config.yaml
n_layer: 16
d_model: 320
n_head: 5
n_kv_head: 1
head_dim: 64
d_mlp: 640
vocab_size: 2082
activation: "swiglu"
norm: "rmsnorm"
norm_place: "pre"
norm_eps: 1e-06
positions: "rope"
rope_base: 10000.0
rope_fraction: 0.25
qk_norm: true
attn_scale: 0.125
bias: "none"
tie_embeddings: false
parallel_block: false
extras: ["capped logits"]
init: "uniform"
init_std_qkv: 0.0659
init_std_o: 0.0116
init_std_up: 0.0659
init_std_down: 0.00823
optimizer: "ademamix"
lr: 0.000563
beta1: 0.9
weight_decay: 0.55
lr_head: 0.0081
grad_clip: 0.5
warmup_steps: 274
schedule: "wsd"
decay_fraction: 0.828
decay_shape: "pow"
final_lr_fraction: 0.0
batch_tokens: 65536
seq_len: 512
doc_mask: true
train_tokens: 387000000
steps: 5906
dataset: "wikipedia_en"
MLP neurons of a small language model. Each row is named by its layer, matrix (gate and up: input weights) and neuron, and shows model dimensions 160-287. Each number is 128 + 24 x the weight over its row's rms, rounded and kept within 0 to 255. Numbers have three digits each. A neuron's up and down rows have the sign that makes its largest values positive.
A block is one neuron, or neurons of one layer that tend to fire together. After each block is what it responds to, as a language model described it from the Wikipedia text at the highest values.

L13.gate114:126099120161079107146072134154118132122126121133191157132145059198135137114173148121135162149102103140095107134148107112115132117120152113152126139082130135125158124157160097194139106081071100129144139109134149113117133095123084122152124092132150150162127150139112127130165137103128123113110106111107131118152086125093089172124136090133184112108138120116145102157101171145142086164110
L13.up114:113115125117129103133154091160086116156168169052157125147127094163100117116135109164160170093115116162158181146113114097116101110122118063123150129107109118115112163110180172130129129138099117151092139150071080139151109107126090151110126123146106163125155112158137141125148072122139148079135136119140106151100112144149116132111125115102155106150146109092175174134127117145120150098129
L13.gate136:161100135137126133143105113145115126098136106164113149160133098113135134122143132151159145134184093145133161142151112171095131092086121130132165117124125122178167132162103140080129121111162104125145150116126159120122111111152125153142146138142143180127106109081115149144125112142137130104132157122119127150123198150124128103131175137127130108132141141121113097146113143109149126097109
L13.up136:153121175099163116132145092098107105131133115096104109105117148140144096113161106096158145073125167120107105148082138192106096136131086144173146141079130145159146118155091148121125111138137151100128153123132143114116105119179114138136104148132117107144115142092104104118114107114141156155064111183146118132145128103168142156128158165153128120141168110158114121112127154120118147127135
L13.gate181:137084154139158152103156145145123131148106076117118104140171123144147139118142142154165113119072140125113086133132136107111126107122133116143105159106178144151126063147127113145170149132120128159155152102119135119140113125115124159142115112132112127141115119111138099160131162130132128103147133178099112091123126177122105138182147109173185138137152140147161122156126134088098112155086
L13.up181:167087134100127118123104109116117172131116120132139124106129169090128148137130142102134111171111073130122096124068153180180074129176140144169131142112125112142159104169137182106106146131146114146142127110083127088134094133130137073146139135183113152125135128117143128074100117124135098153126187120136119097154083130107087118153161115140104134147125138165117057137185141120140175107131
L13.gate382:160100151130156114114110120135163186151169080126160091121134101161143076116184135088162129112109083144099125108114077145141128151154151110137169168114158066148090119129126113104142157088127089166125155145116149131145147108144089119128166093137104123144096151069123124126120159144138100140159080111137118097083138142121127093157119135142132114125158105085142089147113117140115131132093
L13.up382:141113138158119100121109121092117125138170123153166157147137112171105144133149119085132158145146133141102131114088086094126133168136115109095156145134163105185147129092088093132116141112159121167137152135156172112149108148122139165136161124123106105158110103081104116096162134087109143140162119154101111128127093169129155142142121121087161118144132099060119125180126116136154161137126
L13.gate407:134144110139144138152145121138101159058163070101123137147162077124131080122135130094115142136122152112127117157122126152116160144061151100143177118106087107146102094138135139081148136127135156141179119100089143124132113091162133144140114143113118140176139118083142123126141114118146123103103155132063084155145140079097145095140094142101090120096114170124121100138149099147095129147130
L13.up407:148137153127116092144109149148100132159148093103132117136152116113103138148130148096151116120114123118143125105145119152087140146078099099123131134121146102123098124073105130086124096116166168127126131103134153151128096169141170116145100161130147108163148085085114123135173130115145144156112123112134122131129115124127153117127077141111131123135136144142117079117146114109166075115148
L13.gate539:156104120164096143131115157105100153137112091115115121143158126114164148107114140156107163118154116094112154100097136133164129127140156115167131135129097104163117125103103151122103110102162141121138118141117121125134175078145097109117140139109161133122099171142137151081136129132148143171153137143139126131121146111112081169172202148166138132107126174168123097096134136138153110144100
L13.up539:104130146132104145137138124131152117147131110121177106137142104086162159161094163129157144102153130124088159155154124199106104082146135119162115126112133135165113145104134117145112127121131145124109135125121138137139108136124202148110122145147129145136119151104152150123097139075084186104158106157135141110120164140125108138102098172126112180149165134118145147147129132151130098114143
L13.gate550:161106126161098177103104162126134145114163115114130150105139156175081153132122165137129162131092101133088156157091105123116153085068190131130140130124089134138134117144101129107112116084101161110132140086107189124166153135101133105144147174131120163091123116138128134141152172148119160126145158134130091135134189146121120137118107139147135105103107132108077127120099130117081147159112
L13.up550:158134155117113182091135122100114134132119158117113102118141161144140136138074158152155144101108069118087144142129130118142113143163132100133139147106116108103086125118113119155114122140145129128149082123133130081133093100120127094110102117114102109120121137130138128168113164091160131093135120133140121114188131112129155158161133160154139115148180156136108122116149096135131168123137
L13.gate618:114098105156117161158155150147100151129100094088137150141164137093113153144169122126146146121132129152117106105106142155144142105144127113152122152094187118153130079149168096122155133085102117102119124111095158099158127151143128142163132144076096133115144154124143094127108163129162132131134134128097093114125138110074075081156137159139159142147173106097143127110131125101146114139076
L13.up618:106159170159105112159098138143119157144101128118131093144146164117126135121095095081104116167131146100078147091127132129110111091093142152144100143104116113125165148088106120184109149121117147106129144169130124117172119094166114104154159158084124149120112121113127154124177128119156150138130113106099125121134099111122094169115159168146149103143115140144143093089164103116130122131102
Description: Mostly the apostrophe of a possessive 's after proper names of people, places, teams, as in Presley's, Oakland's, Lawrence's; weakly mid-word fragments.

L9.gate379:111087099154068097146180088152113131102138127145128160159149096164155097152144131141102149106156182149156116119136085125081159120131139127110113115131084113112120105120160160130102122149123096135128155118144113177096155143103128164141160119112134139095113132123111114093146156082151101085117148133126111085159150149135137144165106150168080116158138162109144138123128127153127125173149
L9.up379:128091134127140136149107102167151108112107123138112131081150150149114133136156093105096141133126111085139133109122116105160125109094128176069103155147158122105128081150113158128148146159126104146146111115137139102135135100154098116118149150137133153111145138111151140109156159107145069206173108124159101076138124130146116092144138150152128118105169136135115106124122079151117121126154
L9.gate596:157143119147094105137072103170084187105132065132140191114083121159137117109123109091141147101113132095167117154091119163147130143123131131128140105106117097153099113144134117149134149115142145058116152122138108148102142118114107141142110146122119114151113157126173100132175129104139158148140152134118107111162105148115110146116143158175150090140107113126117107141097137106104130103132
L9.up596:122104093140144141090123111130112173117162128129169120075133162106165127133146122091134118121145114137151146156109116137140110097098090108086132133131126130132088142151131167098111087153143140125172098116124125121139127106104084114117132133145148087120125077073168132139120133136114122168163106113096128109125094167119111131130171081145084107125162100102133125106099119133101118106114
Description: Apostrophes before s or t (Institute's, doesn't), closing quotes, and the line breaks after = Title = or ==Section== headings.

L9.gate422:114155166135163113124156147134116144083104095120136117112154133187111127096096108087078090134116127112122161073154105144095106162117150105122133116138102163166134123133156126121135134124094120088087154130142132132111122135104125134130124132148128139149137124110133129141170151087111131140172120089092119111142122090145142129151124128142141134120122094139125155076124174126130142179104
L9.up422:166134149131128157133165093083092109123121094070115119141094086125079116119122128128111132163132134080145167089161104146156111111131145122111106142140103088147085140140097091136112112139104115109140093151138162115146117107096151091119105180120153085159117134119162109127091126176129119130064106135115163156153078125106154134113169128151145107111149123139127108127141134105087149094139
L9.gate631:132144112163094092093156120139133164113127117124147123114163156129103120140157122107121086110144125076159130156111098099171119141093087121151131092157149115145133085123108119163107122115098145102107126119166121128118109139107157115142101103124143131126119096158084071093093146102160102141143161139159115120118103116149122187136154107197166114087142157125132133145098150135148119096158
L9.up631:139119124127106133144170193120106179103113079144171110150134120144119100094127159143168083134103120106115174102099128113171121138108134122123112133173141133188131147171166134079091167127111144125095147090135145112105129139145136108079124150174153112156115103152136082159145114122121200105143107123121164148131133116131126100120110118101147114133144058164136104141148181096101126097151
Description: Opening == or === of a wiki section heading after a blank line, such as ==Description==, ==Plot==, ===World War I===; weaker on table pipes and word pieces.

L3.gate327:128112131090107094142127137112110135132118155163152144086099085122088115096143154121174151135119134135148126142079132106114075077155142150108056089172131118113137153189135102092120127116124118101114173129097161175150145109134095124114138115083144092146161138150124146108139161152121167129103091147154149128106080147129110091129111123141164192169117083116104141119136155114091124115169
L3.up327:100135153099129119151157138083118110155102146089114176102132136076088137098127132103135111105148131150127138133084155103084151132128145113113109113139122108090086114143098143129113107110094145172124126131128162127110144112103150173107136116151083146070141100124142149164171110105132125118098128137167143110151136161146104116066098124192112140131158111116101138111124163124134090101112
L3.gate445:115147149138105141105119123168098157088107120127174160088152167107109119131095067121127119096083123142106141156094101088119152134110106130110118127131068127125132118153107139142158133099148095102110143141135124169115137113112131143103087085129148169090112127103107113115099161100126111136097132094132089090140111093144142124151127133123127161120118127090142122150152154098120071109128
L3.up445:137142141081184137116128104156081154168125141094125115132123131137096099145118095123128105109123157134099124115116070139127128092128130127137098178141102102127191122133096137107116107117083090123147101125141100145132156125106140133105115177147118162112107105151113191129160128113116108145143117104144132078130082121152123160142160153163117164121126147132148121089132164085143118126106
L3.gate566:144133161159101121135143108154141144107158148154154130122160152118084114141106143133148132135145155131124126156107111115121125103148130117098084119158123105112141147117066095120104105122091111146131141139153131154093176116151109184122136148139138147087124132083168133097113132155167156109184108161124099145119148133125126120107134170125158104126147155109148095131126119139111171102143
L3.up566:120126135124137177144131091112113160168143089175084093131149108160114153107098097165130136090141117137124098101155132124110138130131124118179090102123142131133159114128115092152136145144155120174103130143156123120106134155114143116094126171117166090102128136157160158101100146114125163162145102127143123100124138095145152122133102156147096113118135160108114153151134138145135129143095
L3.gate577:119118147151130103093140148173088167153118155114117157113099123103148165104110136160120117156106142133155153169107097134108164104117099097093120090155102136160121148152150112155166122078109133136120145133111081155119156164089122128121109142118135119114178107156174112110169173153156141109136115101101138115125138100123118084126154127144074132083122120121147082155127137091142136103106
L3.up577:122107136144146136108149155115166110127098143139138129106148147174121098110120145150122123093073133104086103133079111134080100115093135125122144100141095124142107078137107121167101088117065151130166168150131160144186122123121142122153136169150098083132122105136096152127138117135130133100154146139080134150103159168137102152096130156102151103171153116113089139131106135131125168110124
Description: Word-piece stems that a suffix follows, strongest on ball in footballer/footballing and Romanian ș/ț byte pieces (Pitești, Galați), also develop(er), g(ame), film, play.

L13.gate43:122152107165151110166076136118156130094119131104133151095175140108137134178107095157121127137094139120121098131141142116121139150158146116149098133169097092132132144109102134116100097125139090166096134113138145134126126161162099140071134111119127129121085150142096113119166127113138116164128149099145101093104148103115131140131084121133123161105104120109116138099160139093095128127110
L13.up43:174147119122148135133168124098111111090143121140122152127173165131133134149130082101160134168127136085164119097142183161178130115118135115129125129149121156098149074105120105141122092100152136138116081115142144192091164143160166133111114091110122128127079163147119142144147148137118121165154120096096110094125141144082140154141121118153114112112088137164107130107155129078159124153152
L13.gate74:122111083111077145092089148167102159147113106137166098103102162116161096133135128159109133081092124091159114131140154131133120149132126103122142161153139114166160091100157137135108125127166105129126155149158148095123139084141094151183091154087137175128120082132165084144115119140150132133190144163123132189122153072140158159171153098161106123126113119118161121111164115107131148152100
L13.up74:157113128105155098122118094071127123118145143090106138184131125139137133133135132102136115167136097091135118072114134121121111103129155092198137113126127106119099165165106148133126105124147116127143084134128096137124131136079124163158105076140129140131106122133112161142139161088141139149153132103106129112136149120126134168135128105131100157097129149133175142125144119148141120092104
L13.gate96:130116149144090142085086131131123164123116144104117131125140149169131140091095127069144113151167122139148114161126110150095101129129110136146156109130103099144100166119130153150123104125124095171155144119122128152125130126127111136171111084143089148104112142112155172125155128119148161123178117148120130172122162124150112078142104118115110170134129090094141163132161099089119104116169
L13.up96:131129111145099145114120119131109133157133159151111134112108154147093150122103120120133172138176165123102143140127154115114141111099137109118134080134165160100094121086112098161144116136184149125148161077171172120157156143135140189116126114129096121149099111179110116117126105152118119084125120121142130101112167102130165133184104135091139144130157155106125095152106125124129118101149
L13.gate123:151139103146112087125102132147108164070140113134159119154101177156142123120120127082165145167108125115140095136140152126134160100139122125147126120153135117161160137132122113120108129104129095112128116124110121151141093131078136110151144125132129151097129188134139118115176083140116156113141123125100115166130070104130089152171137087110165144133152125138120112093159094098142114113143
L13.up123:097114171147134107131099061158113122118127166136116155127148151123092070143119096106118159152110127122156141177096105182107129087149126082116118114158163133085151113104124095136128125130138106147110114119141137138128096115156129146124133170101137176133131144178119137118098112115132131099086131085149105170156124072120150123136162175171109139118121142117121148129145125117117074138107
L13.gate152:149088091131151138147153140124128135082125109068146138091140112126167089136144150095139146170125133115138105143107122136113113171121153145148123102119125113162141083161158125110108162123107109128102156097124093085162104117095164114110111118081161135161079131172163099130107142127119157152136151093153130114144109094116077145111135156149101108118161155139165122110157151127121141157105
L13.up152:130133110107167167183126113142118157088133120137133152106086117107153118111110123128106113110087141138127094111126125153164126101158134091197148057114139138108110104147192120118096128175155126154084138089110140120162101126177125144118098157098143089137151101142099110152087100122152149173136138125146112126158111149137143092085138116140157115138136115107107140135104103092150083138165
L13.gate287:121134123150146123127120156158103122177148142156153144159126194115112138137103114107133143190110107153098171112120145159134154109121124094109110104140142148108152141120134154114086160125143123144139132142110147129129111117120071161132155113125166105090137157126138129122104131159120118165142098177128156096137139121141116150107153146112117104103137131129154174082132090087043172120111
L13.up287:097121112108129087178126116151110124104169143112156168078142130123097077112123118111101122168126110129148109153102123146129138127153058129109152137176107116118094135127098135144153166136137078142109144123172093121130114132103111092150125132099106138176102115147116126088148117145122129115091118113110121150115136142144156145157160110160108110140171129119106133106164152159100131106136
L13.gate464:144152092156130128125112107094150174112137113165151152087093147168155098078098121123110116152115098104125125128122153130125120118111086131153150143102146108116141101147154098131086118156093088119143076109139100121110142133167150119151126125140077157119136102095152100124134132158139148108139145092086137140105128172143081170136160151089123117163094076140136163112091100109126136149154
L13.up464:148157152111139125082116108101144111133175093156163152118104173130128138081164106119093115186111154116167134138113128144118143109110127125107139153137111136132133132159152135126093132108130131161128120094158115124112170146121128100150132110081120151126139144137160148109104132115131096078070128101070155143140104138125093114151130100128111163124127148150143122118108132113145153136167
L13.gate477:156143152096111130113123124122148113144147127108169159154153091145105141114167127096111159114131090093109119102084165162151093171119138071115142087123126108142108123148115159169112107143157103136177151110142083162161103107135132154108084098092115111131119130149141088099111126171130123116091083093107171122147118097094103117158122130129144157160122163122142128131120161132108120107143
L13.up477:096106141106153126135123162164114101135116167118103192143111136118122097100138171158151067133098188146151134125135174123121168133138135101160148096153133150152100107126159145146133119144105153160105130131086135127157119107123126179090088127098156163107118124097106097176112102138135153115126099154153126114149108113133137130174104127127120097117136137128173135105112138116120110110105
Description: The opening == of a wiki section heading after a blank line, as in ==Description==, ==History ==, ==See also==; weaker on scattered mid-sentence word pieces.

L13.gate49:119177103118110151118098130110113115112127159138117168123158094111124133138083105132148112113120163124164152078134133115139158116100103138133149169143126111123126153166155154171111096142121116107145099149125135138144120145119095131146081099137117136125107131157115139127129124090137097085168093135137120111078141114150111119145151130156138083154138155098149165101148087078101082124159
L13.up49:123132127111071118185131167106116116106149120159094093143126130129155113104067129131156111134101102133163132102113105117119153124079102125081153103157150113133094099103172083161113086133135123135110094149136157121173132168165120074125108107162126147150175120153126133095143170099142153145162131150110167085095142096157124102152101154132101133129137150139127108098136130133138104152145
L13.gate190:127119099117098169144127110111139143114150124145124175106086158178139107144106085133118149158175132157144104096095118166092136124130129142135138106140114109148111126169114146172133138132119136151147137150161100107145132148130126103183141127131164158156128120105165120120145111160119167173152099116140159123081142127170149144152122176110113142109155158092174084153098099101137150115121
L13.up190:146071144150147139128125140093093117133116129083075139153133147161123095055097142130082125146125168106141106147152107090119119105144123123170159129124091118160135133121124148142099139133131107163158124109128124124131148140124109085160143118109128138183131118145108122113132120151133137145104164076138151155122113112128149060170140114140105132123098144132130127154124125096139158145139
L13.gate297:146115136116109096136178129122123164129135154130087135149149159169134133154087108140140148137122127157108130148107104140126122120102115165131144118128105131168142140109111091122153138119119087149084116088141110142196150140076073116114103149083182177165148127164140184125114110079095152140122150129135146185124159143132118144158114096149101120112104137141140136108107120116101138110103
L13.up297:164121171081148151140171155085132132168108093122106116119155177116104080110095107159153150172092118115156132106157128176141105152074135121104136141138120147129082149131119118130109164171126110132105113130092134141130180083145147117098139124091140119127094163135141127131129144125145125099139127138131141135149144142160106155113086120134118128113131084107139119146117124088159169123128
L13.gate404:109097093127131092173138138099109123121170160142145121162143116107147088096112127144133155158177115188127156120104089183097117135143173123151089124131138116106100144152140140153134101114130091131102121118092155136185146135114112125108129115095124172147142135147131168175152161144122153087162149129164109166142151113133131162147112177151147161186126125133135112162149130082091130151139
L13.up404:115178143101101150147144143120144135115119130140087101129158139133158165152131124153110126104102113135175097123131150134111082147131145133086156054112123097131095126086135080107130127122100089117111142115155124131140146159066157085101151076096136130143089086179118103142134126135111120117116136170143141166129128132142098139118140117114170108148080098144152120146130136126161141120148
L13.gate440:118146104117075176116157147153149145164124152149109153128130141151096154128126142167164132167129149126143090153119111120129165109100112123154113132110161138160081100144133170119142114137143130121101140154109145124116130126110117111171152119142132153152111103143122136155133107115139129126123098128173081092104117131115113142126166092123101150149139167104142146097126125129121151142144
L13.up440:128106113131112097112150117133128155127118143159149140111114136120114146109163155110136098138119105115179121149166079155105073132116133149150124087133107102126085155164128152120159099131147112140143139101135090122139095104118127076143181146110141115158162124168104107127125120126125131122105102131140114136091107126138096148135128149121159176116113119134155142105122142115106059111143
L13.gate507:114161131180126130102087098104138144144124155120090138119108157126128128139155152128128139112156142128096114163121107146089184133135116093143071145157098142158167189152137116107162111128102134128127111136141160118146112145158111127096112113119147097173137109132127131160151149108158140144089130143141119134126137108133169125143148096111155124133115175142116144120093117092097103097122
L13.up507:070138105159125107111103101150157127146119149161142141166153162133131121107098152163108160103134065109106143121093096100132117138134179166149132137085104125105137120121127143096140114115105109157124131142095110109172132125110118152091148130092092146152126128142142157141141107127147139148133140169087087139149102169132105161120119152118132118143108083144107171105099112091089104095096
L13.gate531:131084089118097131148186104131108133140186153114102132164137158178088108131120080122126156115156077152144153128113097145094135099121139123184147135130128104136151137150145115167111137116138121123108145162128149135152092142080106104132158100156114141127154142079108113151152121128089178156157102098093104131112126137132137141135144115120097118094073131112159115109146092114139145124131
L13.up531:172132153123119150119166164130086148153191127112154112093132151154114103144116117086089121153158167173115154073124089134127161108087127151131128105095147151164089132158127117160118154168125112112129154156136153103138103097126124148123122144135094142131151119130118164117092100095151118146147123129129161118112120125111140144116141078129104106083127162162125126113160145129121124136115
L13.gate570:172100117128086166108075138155140115080154139098128157112099129106147115144132158140168111184089118141160124104084130139111163137118155141160113104138124100147146109128121129107124079145098157167101135091104121141144081086083105147146093112123123116141159123137144138167172125097112139115111116140117149084111082102138112137170152106123092118153117138149110133125123102129119133151126
L13.up570:152123148124148104124168151128112128085129114099117114139133137177146150110175123136160146169094101131119139110086139117150138127071147080161106114135147131129137123171061106123128123153143112149098157165135089121114165139108127151091089142129127119089104169113154143133124114109139089154128173105114149175115129111127113104157139128101138180121136086101126154106133088145113115173098
Description: The article a (sometimes the, his, an) opening a descriptive noun phrase after is, was, as or a verb, e.g. is a member, played a role, married to a wealthy.

L9.gate67:140163140097084101117146189115086114114125143115137122105144185146148129124143148126143146123153102113125089143091128076114158123111118124123141119131100131145142132108149175162152135157134099096147092117134136138157100118092133094157144156148128107127100111112146101138164172096119155116127146148115151119094146118106096144158077112106175140111115095118150151137147135091140088152108
L9.up67:115156131099116084147141103129171151117126097123142150099107134129126123147110083124130156129140105127167119086123107171100150158123112159124112173128125138132085177131127140153111113142167084099119150154143159130114119134179152120162166111104116151090097127109166147137108100159134110136128144106074171138130136157134119100137136149114086140139102136095137161171184163145144123137141
L9.gate580:126145093100135167098123110119114124119142089104089123094123116123088170157071141125079155113099113093160160110114105130093146160134127152171109095111148145107136121113138125095090126143123153119160135086115156146117145142098135107127128129130132113145115157140109135152138114103177112139090150127137151107106111152128134117143128104166148122096138073077118183109165100119120158128143
L9.up580:123146146097149128166138162141112196137136110095137140129143138105151101108095108107138147142070135168103108082102100153135138128159119121120096138095133100121095149091164107112102122128115171148134155101163129125165122173118160092085095131076120178148162153159140129148113119130141124127137163123157129158111144099124108142111174142165161130146149157106107131105148097158107134128137
Description: Fires on the article "a" (sometimes "A") mid-sentence, often after prepositions or verbs, as in "on a park bench", "has a population", "as a sign".

L3.gate246:152133141132148182135133158166106165127151102117096156156091147104102140106155140138130090127117095126154163091135083104129109168153154149116088114126119112143122127099159165118153103128113117071118158121129097088082131113124174139120107106170118110157099134130086088125145131162101124158091124141160097155142113139127108144129091140148106140146124149125100122119118163092102101108159
L3.up246:074123139121131142133114159149104132112152083148124124153144131146134107107116142073127096092152127150122143104138124112141103124138083152090113150142094118117151105144129137149079179085102148121135118109086163113131138120082157140117121136076137150097106144103149107121129170132132128141146145085107146164145091128173136147156146113147139143137153130146120124131113103102129122107131
L3.gate267:165143145158116103105106132096131165113111088145133179146171123157184095114133133111129141105109134093081146108163107115160094144124145141098084143151101133126117113129117100126127115096099127094116133141084133098078167150129133122137095175135099120153127175134138145100160156146143136130137118146111109088079111131102099148099111117134144134181103113169161071136082116125109138145137
L3.up267:117138107157139138146172146118110153101139139154105110160118103157146119153131114132113096128131145159141114109153095112143103148105126095141127157107123141103101123166108130145114122152157115109122121142149108081136093125134144156122132131149122158087141157128087128132111152086137124137125116149110146128147097089112140155094153124125119150124100151107171129078110089151153140098128
L3.gate553:135205142109137159128117093094111126132069084161113104141094088168123103123127127145138130125141138140125156102122110130119146154143105105109149133119080135145154112141074143176110113101150189136096135152105103142126136112109107125111101136146120117115103134087143149101117171163109128159119098154141099090108118147098132177151158132180130158167108096124111143117095103104092151134114
L3.up553:088162077146099127126138079184116137180121124128109151084145124111109107095098148150146114112149155111137130120136128148136166130162096122173141160148133097090089171114129148144134087140111118106147099167107102139130102105149116172130145159117186160144122154121144155085134092162111138124082119159192123112149146137114121115115108152170134135117087104149117126103093097088148128146127
L3.gate555:138152126114082144128094125120126093076127135100091095087127124189140134109106128137156138112163110085168155119141096139101121185075139133139117137122091098116147109141092128119149114128148143115142121096124145108143087102104160154116115105102108117097147147126151102128083124116145160126147127118150170117063078147141124163126098139115139140142095100141109116117121122135121119082125
L3.up555:078108131115139126147123101144119157161183126154088135148143100120155093082086162123126108149106145101122147081136130135111087126101156136093099115116122141184102141112109155094148100151159134149154155173096086132164150142169113140119149137145157112097134147113115123132132157153170108164094133167101099098158111124162100156083166068168135117123123108132153143128156111126140137143114
Description: Opening === or == of Wikipedia section headings at line start, especially a subsection right after a section title (===Discovery, ===Heats), plus some list-item dashes.